config = dict(
    num_hidden_layers=12,
    num_attention_heads=5,
    init='normal',
    init_std_down=0.0,
    schedule='cos',
)
MLP neurons of a small language model. Each row is named by its layer, matrix (gate and up: input weights) and neuron, and shows model dimensions 240-303. Each number is 50 + 12 x the weight over its row's rms, rounded and kept within 0 to 99. A neuron's up and down rows have the sign that makes its largest values positive.
A block is one neuron, or neurons of one layer that tend to fire together. After each block is what it responds to, as a language model described it from the Wikipedia text at the highest values.

L5.gate20:35 49 36 70 52 55 70 57 34 44 65 58 51 58 66 54 60 30 50 50 50 53 57 55 37 48 30 53 41 49 38 57 29 45 43 44 64 38 37 30 52 50 42 34 52 60 53 45 51 63 75 33 59 46 40 57 63 48 40 61 50 44 53 60
L5.up20:31 45 54 63 48 35 53 53 42 42 49 58 74 55 59 41 60 80 49 47 50 70 66 27 53 25 66 38 39 44 68 53 42 54 61 42 39 59 37 40 48 37 47 33 48 53 41 51 38 58 64 28 50 50 51 49 40 72 50 45 56 42 40 67
L5.gate320:44 68 51 41 62 27 42 36 45 57 37 43 41 51 45 58 47 31 47 38 49 42 55 54 38 50 57 34 42 55 19 64 45 39 55 48 38 43 35 52 53 61 60 43 56 32 51 56 51 49 52 43 58 58 24 35 66 55 60 54 30 51 32 50
L5.up320:42 48 57 50 57 44 47 39 57 61 50 55 34 50 54 41 41 39 60 70 28 43 50 63 58 58 62 30 41 52 73 71 42 44 54 38 53 68 50 52 54 43 57 25 60 55 50 40 26 55 50 57 66 34 48 47 62 58 43 55 59 50 75 47
L5.gate411:51 45 58 60 63 40 62 53 56 41 33 50 69 51 50 34 73 72 43 50 52 39 55 52 57 45 57 49 59 49 47 75 64 43 53 70 57 42 72 59 55 58 59 46 45 38 63 58 59 41 39 54 62 42 48 53 56 51 55 41 50 79 70 39
L5.up411:34 64 51 59 45 67 50 45 49 53 48 60 48 26 47 58 44 48 49 41 54 39 50 53 33 49 49 35 60 60 50 66 54 20 61 59 38 59 45 46 52 21 75 56 67 51 68 46 75 47 35 57 42 65 57 71 56 32 33 53 39 73 59 40
L5.gate453:45 76 55 46 65 42 56 54 63 56 58 54 57 64 54 33 35 56 35 42 40 58 49 47 21 61 42 42 61 62 71 66 79 41 39 58 52 68 53 54 40 43 63 32 63 60 47 54 38 90 47 49 32 48 52 51 36 42 49 48 43 54 47 53
L5.up453:51 42 45 19 33 53 53 37 48 57 40 61 54 63 43 50 59 40 64 39 69 70 66 46 67 84 38 62 39 35 54 60 63 39 49 44 53 43 48 66 51 25 25 48 46 59 41 51 33 55 55 53 60 60 39 64 36 50 58 63 52 52 51 49
L5.gate537:42 51 27 61 49 35 55 62 49 55 32 58 47 56 48 61 56 68 36 41 58 59 44 46 47 63 47 40 24 42 55 65 46 44 41 64 34 39 51 55 48 37 52 50 66 50 43 63 50 61 48 73 59 42 69 69 30 46 50 53 43 45 30 44
L5.up537:60 54 27 55 57 54 57 52 56 63 31 67 71 51 74 36 70 70 64 55 50 49 39 64 49 31 43 48 42 49 59 34 63 29 61 46 44 49 39 38 69 60 34 52 35 48 58 72 64 53 28 82 44 29 53 52 49 62 62 34 28 26 66 63
L5.gate541:82 47 50 49 58 54 38 32 43 30 39 53 37 27 41 66 41 57 52 31 30 27 57 32 34 58 63 65 58 57 48 68 49 57 37 66 36 53 42 43 62 45 34 38 51 47 39 52 37 49 58 37 28 29 54 56 63 50 34 60 65 63 50 31
L5.up541:40 13 43 37 53 44 57 57 40 35 45 40 37 32 47 52 49 39 46 52 43 61 15 51 66 58 57 59 64 41 29 51 51 50 43 61 28 36 50 30 52 60 62 29 43 43 52 51 78 39 60 76 49 61 29 49 47 36 61 36 42 59 50 40
L5.gate544:53 55 47 46 61 55 25 55 57 61 35 71 77 61 62 57 63 51 59 63 57 49 61 39 35 64 49 37 43 56 48 40 26 33 52 52 41 54 61 48 49 44 51 28 48 37 47 59 59 61 44 40 50 60 50 50 54 50 56 36 65 50 34 48
L5.up544:61 48 41 56 71 51 57 60 43 42 38 48 53 47 41 18 74 57 31 43 63 40 70 55 37 49 60 56 53 31 46 38 50 39 44 48 63 33 52 63 52 51 53 41 42 33 43 56 53 48 45 67 62 53 61 46 64 53 44 43 34 29 54 40
L5.gate695:44 28 63 42 67 55 47 35 76 59 37 66 43 27 63 38 52 26 50 45 53 48 61 58 46 48 49 50 60 40 37 56 28 48 47 58 37 48 42 52 35 55 48 68 43 30 47 37 35 36 40 43 56 69 54 37 49 51 55 60 41 51 69 44
L5.up695:40 63 70 48 32 40 62 46 43 56 47 59 61 66 54 55 47 38 73 45 64 46 59 54 44 59 49 51 38 47 14 54 45 47 46 50 51 42 60 45 33 53 67 79 53 18 37 35 57 34 38 58 61 59 49 37 50 60 49 48 53 56 53 64
Responds to: Wikipedia template slots

L8.gate3:44 53 23 67 39 47 55 63 49 49 50 49 60 69 56 53 52 46 53 64 70 52 35 68 41 32 37 57 34 66 41 62 54 59 42 36 55 44 25 35 47 52 45 45 39 53 47 50 66 72 41 66 45 26 51 49 39 53 42 48 56 63 68 45
L8.up3:32 55 36 67 42 42 44 72 90 28 60 62 57 48 30 60 49 65 44 60 48 67 46 55 57 40 51 64 35 49 65 48 51 34 52 59 42 50 59 60 65 73 63 55 47 53 56 68 59 51 53 53 54 59 41 62 40 54 39 61 54 39 60 35
L8.gate51:64 55 48 60 36 63 67 61 56 64 54 59 60 68 78 60 52 54 31 60 50 46 55 34 57 30 35 35 60 58 31 38 28 48 46 48 43 63 50 41 47 66 57 37 52 55 72 58 55 39 59 59 44 61 64 29 48 44 58 43 45 53 56 69
L8.up51:38 54 28 40 43 57 66 58 31 65 30 38 44 57 49 28 40 39 75 51 48 36 41 70 49 58 61 15 38 50 54 61 57 48 57 44 56 43 39 47 55 62 48 54 64 35 44 50 79 37 62 63 48 49 18 41 47 52 45 68 69 77 56 39
L8.gate275:32 36 58 56 55 46 53 58 32 43 52 63 44 41 68 44 72 63 39 50 48 60 37 62 34 33 50 47 42 63 59 57 59 37 25 61 39 62 62 71 44 43 35 30 32 50 52 50 67 46 26 46 44 60 51 57 36 40 37 67 57 17 54 56
L8.up275:43 40 43 36 45 56 40 45 54 57 47 53 27 55 76 64 45 50 64 48 48 68 37 77 45 49 48 51 50 49 40 71 35 48 64 31 60 59 41 51 68 58 55 50 33 21 62 66 57 61 50 64 50 49 48 68 48 50 35 54 58 39 55 76
L8.gate340:42 72 40 60 51 49 36 53 44 32 53 55 36 50 43 49 72 72 49 46 31 67 55 53 43 56 45 47 60 45 37 46 67 39 43 34 21 34 52 48 73 39 34 55 56 40 26 44 58 62 40 67 24 30 52 58 45 46 72 47 54 17 43 52
L8.up340:63 60 43 43 36 51 51 42 52 49 74 70 48 65 45 63 61 36 52 52 46 22 69 53 39 52 51 22 45 57 67 52 48 61 26 57 37 59 72 51 72 41 30 54 46 34 77 47 29 49 57 40 69 38 77 46 61 60 48 54 58 63 48 73
L8.gate396:65 46 34 66 72 67 52 40 32 48 58 69 37 59 48 64 62 62 59 55 57 60 57 41 49 27 72 44 52 34 53 48 36 62 64 54 53 63 53 54 42 47 75 63 49 45 31 59 59 58 48 59 34 33 53 63 51 65 57 67 45 47 51 57
L8.up396:64 36 29 57 74 46 58 65 63 56 51 57 49 49 73 48 54 58 52 62 71 56 59 61 46 46 60 34 45 46 36 59 47 38 39 38 55 54 80 62 64 52 72 50 47 48 59 47 37 58 34 71 52 48 65 42 37 33 77 48 31 27 54 50
L8.gate454:63 34 57 51 60 35 54 48 34 53 49 66 80 67 44 45 52 52 51 47 40 56 60 59 53 57 60 66 54 60 57 47 71 39 36 42 44 54 60 70 52 38 64 37 57 49 65 36 51 47 40 52 52 43 65 62 53 42 35 67 53 49 36 54
L8.up454:54 70 31 64 62 44 62 45 43 23 60 50 62 57 68 46 48 57 67 28 46 42 45 60 35 32 64 43 40 48 42 63 45 56 47 51 52 81 56 51 57 50 57 58 50 47 26 35 47 68 33 49 51 38 50 42 25 26 48 59 51 67 47 14
L8.gate473:53 36 53 67 33 51 66 45 40 41 61 65 58 49 52 60 36 47 51 44 55 41 69 53 25 63 50 36 47 70 56 27 76 44 30 51 41 68 65 33 51 47 37 33 49 49 63 38 54 25 50 39 43 34 49 56 61 44 51 46 50 46 56 58
L8.up473:30 39 46 57 57 56 66 53 27 62 49 52 42 54 38 53 60 37 40 84 59 54 70 60 66 56 60 50 50 45 57 64 57 53 60 31 46 75 56 23 62 29 49 63 51 60 67 44 49 63 49 40 42 61 53 42 66 70 51 46 45 52 66 35
L8.gate614:33 53 53 54 47 34 53 53 49 36 41 64 54 51 31 48 61 61 45 43 46 67 54 57 46 39 81 49 52 47 60 48 43 58 57 38 37 53 34 54 39 46 47 55 20 50 50 56 37 57 58 43 59 72 39 57 48 57 58 55 35 42 15 50
L8.up614:43 68 49 46 58 68 25 66 32 58 55 66 55 50 54 62 62 85 52 33 24 46 58 52 60 50 57 59 60 59 37 40 75 44 63 43 48 61 34 72 62 47 68 43 66 37 36 65 56 63 64 41 47 57 63 34 50 52 68 40 53 39 40 62
Responds to: Football score digits

L8.gate12:57 44 25 51 36 49 48 37 32 48 70 62 50 54 27 55 57 55 52 25 68 37 48 44 28 62 34 50 60 43 59 35 41 45 70 43 57 64 66 51 63 57 50 46 53 60 59 47 54 42 13 55 50 63 50 33 58 50 56 35 59 58 47 62
L8.up12:49 45 33 39 54 69 61 48 48 38 41 43 57 38 72 64 43 51 43 53 53 50 37 50 49 65 60 73 55 54 51 59 40 44 50 31 50 51 57 57 76 54 58 28 71 45 40 40 51 64 60 48 52 11 51 64 46 60 60 40 48 40 57 67
L8.gate121:46 59 47 25 23 42 54 26 61 63 57 62 37 65 62 68 49 49 43 42 82 58 66 38 59 53 45 61 43 45 45 60 56 47 77 47 53 49 69 33 39 41 36 63 57 51 64 32 56 59 48 46 51 47 27 54 41 36 46 39 40 32 62 47
L8.up121:52 39 54 60 45 64 76 61 48 38 41 65 52 38 39 42 73 45 43 64 42 49 35 35 40 27 50 59 28 40 62 61 58 76 52 58 38 66 65 60 46 31 46 50 43 36 34 67 45 29 38 61 32 54 46 65 27 47 52 46 56 51 67 47
L8.gate211:66 46 56 48 43 64 61 61 38 58 45 38 55 41 69 55 45 40 48 54 37 46 56 30 56 66 42 63 54 46 62 46 81 57 52 39 66 51 54 50 73 49 39 30 56 44 43 60 63 46 54 45 66 70 75 36 43 37 39 67 53 52 57 67
L8.up211:51 62 46 27 48 45 58 55 25 63 41 36 53 51 61 42 58 67 62 55 68 40 18 40 58 45 66 63 79 45 57 54 70 40 60 60 56 56 32 35 42 54 55 61 30 50 50 54 35 41 72 67 63 64 71 66 42 36 56 51 46 60 29 67
L8.gate225:42 58 52 39 42 55 63 37 38 66 58 70 48 62 58 57 34 52 37 46 52 30 39 26 17 44 54 69 36 40 57 58 47 42 46 48 83 52 43 56 75 63 74 45 52 60 48 58 61 49 42 48 50 45 42 48 53 59 39 36 54 32 56 60
L8.up225:55 66 57 40 76 79 57 57 46 56 75 40 55 68 78 38 47 50 66 48 56 46 45 49 34 58 44 58 51 50 51 54 48 45 50 49 56 28 73 70 50 57 79 44 56 47 53 49 52 83 46 43 56 40 47 61 55 45 54 49 43 43 55 56
L8.gate319:68 59 59 31 51 38 52 54 57 65 64 65 35 65 65 67 53 48 50 36 60 39 47 59 21 34 58 72 46 39 46 37 55 43 53 38 50 24 68 39 44 70 48 67 40 36 53 44 51 67 38 62 62 49 44 56 40 59 40 59 33 67 57 50
L8.up319:44 57 44 44 47 44 60 61 36 50 69 53 37 34 65 42 59 65 30 43 49 33 51 54 37 41 36 40 53 47 47 62 48 50 59 35 56 31 33 57 68 74 69 58 48 55 41 49 59 71 35 45 48 50 42 58 54 50 51 38 51 38 54 59
L8.gate493:49 49 83 46 30 62 42 62 49 30 47 57 45 49 35 46 42 55 52 49 59 52 66 49 62 36 30 45 56 50 63 29 40 35 32 51 42 30 40 26 69 37 55 58 62 33 40 42 41 70 54 42 67 36 47 31 45 65 56 59 61 56 45 61
L8.up493:82 50 56 51 57 43 45 29 60 34 54 35 55 45 52 55 52 21 43 43 43 49 69 56 29 30 54 57 47 49 33 27 32 62 57 58 56 47 71 51 53 53 62 47 70 38 73 61 53 45 55 58 22 42 42 52 51 35 67 30 45 35 44 59
L8.gate665:45 49 47 60 44 33 46 38 33 60 31 50 65 52 45 35 30 50 25 57 52 31 77 40 67 56 38 32 42 63 32 68 45 38 62 46 53 45 53 66 34 43 41 39 41 64 48 65 66 58 46 56 71 56 52 60 34 47 59 37 51 66 61 41
L8.up665:42 42 48 37 70 61 55 53 49 53 59 55 53 38 54 39 60 56 41 48 61 64 30 66 55 42 36 47 71 47 73 26 45 46 37 31 38 69 48 78 49 61 54 58 37 55 58 33 42 45 50 52 37 50 73 32 49 50 41 40 69 66 68 55
L8.gate803:30 44 63 61 30 58 49 64 44 38 84 47 51 57 52 35 48 35 38 52 38 50 51 47 33 69 48 49 54 66 62 29 54 43 47 52 42 34 68 33 43 56 41 63 44 44 58 55 47 28 60 48 75 40 40 44 63 58 51 48 36 79 67 35
L8.up803:66 45 32 39 43 61 71 58 33 37 34 52 71 43 47 46 52 42 58 62 58 64 46 50 31 45 26 55 37 47 39 48 82 56 56 35 55 57 47 36 58 63 57 40 55 38 51 59 61 31 38 39 63 52 28 42 43 41 43 52 34 44 39 72
Responds to: Coordinating conjunction in lists

L5.gate67:52 50 42 56 35 64 48 62 58 43 48 45 72 17 42 50 57 60 67 42 39 50 36 73 74 45 56 52 48 34 59 42 45 54 36 62 65 62 54 49 17 33 38 31 69 53 56 69 57 36 54 48 66 61 55 65 44 58 60 43 35 65 36 72
L5.up67:48 49 52 37 38 68 51 50 68 75 68 48 53 45 68 21 76 59 60 54 58 85 28 58 44 68 49 57 46 47 68 38 54 56 72 47 41 47 46 13 42 36 58 58 46 43 60 30 42 72 51 43 61 66 64 43 48 60 43 56 49 45 39 19
L5.gate215:65 43 44 55 40 58 62 55 38 59 46 67 42 44 47 69 13 65 75 63 39 52 30 46 25 63 46 54 69 50 57 49 70 34 52 49 45 61 46 44 50 36 40 47 47 52 41 63 35 48 64 42 46 65 37 70 44 62 63 50 35 31 35 62
L5.up215:52 71 34 38 66 51 54 50 46 27 60 57 44 35 38 52 43 30 42 37 38 53 49 59 51 58 27 60 60 24 22 59 66 39 58 45 27 48 56 39 61 45 36 51 55 49 48 36 44 47 62 36 57 54 36 59 24 43 38 37 35 29 41 65
L5.gate236:33 33 40 42 56 39 58 43 80 27 48 57 62 43 38 47 47 46 40 53 48 39 43 55 46 50 71 45 63 50 49 52 66 64 53 45 63 26 44 63 62 54 47 49 49 48 46 55 63 57 73 41 48 53 41 38 25 49 39 61 51 44 55 57
L5.up236:37 59 33 47 21 45 47 35 66 47 33 68 37 56 51 51 63 61 56 53 54 53 55 48 47 39 58 41 53 84 50 64 42 60 49 68 36 58 36 52 38 42 70 46 47 66 46 49 61 51 44 56 28 59 52 35 46 44 42 46 58 68 68 56
L5.gate321:55 53 54 55 47 41 47 50 60 48 56 38 35 49 44 57 47 32 58 49 40 54 53 51 56 51 57 42 62 58 46 61 54 49 46 53 41 51 73 44 41 72 48 43 38 46 36 48 58 40 40 66 47 39 27 62 59 55 57 30 25 67 58 58
L5.up321:43 58 64 41 50 43 51 42 46 48 39 56 56 51 64 46 53 52 49 60 60 62 54 41 59 55 30 25 36 61 42 28 31 63 46 57 57 53 50 71 46 34 69 63 59 44 45 60 53 52 37 25 58 38 55 54 47 55 39 49 63 55 38 69
L5.gate572:54 38 71 51 54 73 64 38 42 53 67 45 62 33 53 54 20 67 64 71 57 34 56 67 34 50 61 35 58 36 50 48 42 48 51 22 57 48 57 34 46 65 45 41 70 32 64 43 49 48 48 48 57 58 27 45 70 46 47 58 66 59 36 75
L5.up572:58 59 43 69 54 75 43 43 63 36 47 81 51 66 60 69 39 33 44 46 66 39 47 74 56 47 55 61 39 71 41 32 59 41 60 60 50 47 52 52 49 71 60 50 64 51 53 34 77 60 48 38 41 60 53 51 49 58 35 31 52 55 26 45
L5.gate729:64 68 66 47 46 86 30 54 64 20 40 73 63 53 38 26 57 42 41 48 37 53 25 50 39 44 40 59 57 66 68 49 54 60 47 62 20 56 38 49 42 53 56 44 47 58 71 43 62 67 45 55 45 52 40 36 45 72 53 47 63 37 40 53
L5.up729:40 44 49 44 70 66 43 33 87 30 64 65 53 59 23 43 50 38 61 45 73 49 59 61 64 48 46 40 43 48 52 47 40 48 60 46 65 50 75 39 47 67 47 46 56 58 41 56 58 49 37 56 45 57 59 58 46 35 68 32 51 65 48 78
L5.gate761:46 45 53 60 27 55 64 66 42 51 64 55 52 39 47 45 39 62 62 57 49 64 46 63 58 46 54 58 53 55 58 58 47 57 56 44 64 51 49 55 61 52 36 56 61 63 46 51 48 45 70 49 25 42 38 50 50 59 72 56 32 49 20 74
L5.up761:48 51 49 53 51 69 57 53 56 46 60 81 43 51 49 53 47 45 69 67 44 38 44 35 33 53 36 44 59 27 51 51 58 52 53 59 56 64 50 51 34 60 38 54 55 39 52 62 40 52 34 44 54 58 55 52 34 35 60 56 47 22 67 41
L5.gate774:58 55 41 65 26 46 56 30 41 36 41 63 34 49 61 58 59 58 65 63 61 54 46 50 29 30 52 33 42 48 60 60 39 61 56 35 79 65 49 67 40 38 45 37 51 46 44 64 53 42 32 48 46 34 56 46 38 36 61 17 54 30 22 48
L5.up774:64 78 48 44 69 35 57 44 35 63 54 59 33 58 54 66 50 61 56 54 65 56 40 56 46 50 59 53 41 46 46 61 38 45 60 44 50 64 57 55 21 42 57 68 40 41 39 59 53 53 46 30 67 43 37 47 61 52 55 53 58 57 40 51
Responds to: Coordinating conjunction in pairs

L9.gate704:58 51 60 51 56 44 70 47 52 45 78 28 28 43 22 58 48 51 66 50 37 58 53 58 38 30 52 46 61 68 67 49 49 30 40 55 63 52 68 56 48 49 49 56 62 38 48 61 34 49 49 55 61 47 64 71 50 49 65 28 59 60 36 58
L9.up704:56 33 55 52 65 39 38 58 38 34 58 59 45 62 68 29 54 38 43 40 52 62 39 57 51 56 67 40 51 56 22 50 45 41 55 43 39 44 37 45 28 62 50 49 72 43 42 52 66 75 58 26 65 58 27 60 44 45 53 51 66 58 48 47
Responds to: Coordinators before a shared complement

L9.gate635:59 46 53 33 33 49 65 51 56 47 33 71 41 50 40 50 36 47 60 51 47 39 45 39 48 55 41 42 46 63 31 63 59 63 40 35 55 37 45 41 41 30 62 56 68 41 31 48 33 52 24 35 62 55 63 45 48 44 45 66 75 54 45 56
L9.up635:46 58 39 61 43 78 63 40 66 34 44 67 58 62 68 78 24 58 61 71 54 47 61 44 53 55 68 52 48 42 40 34 35 63 51 52 65 53 44 41 38 57 63 47 44 51 63 46 38 32 35 45 41 61 54 62 66 45 54 53 37 59 56 61
Responds to: Before a person's name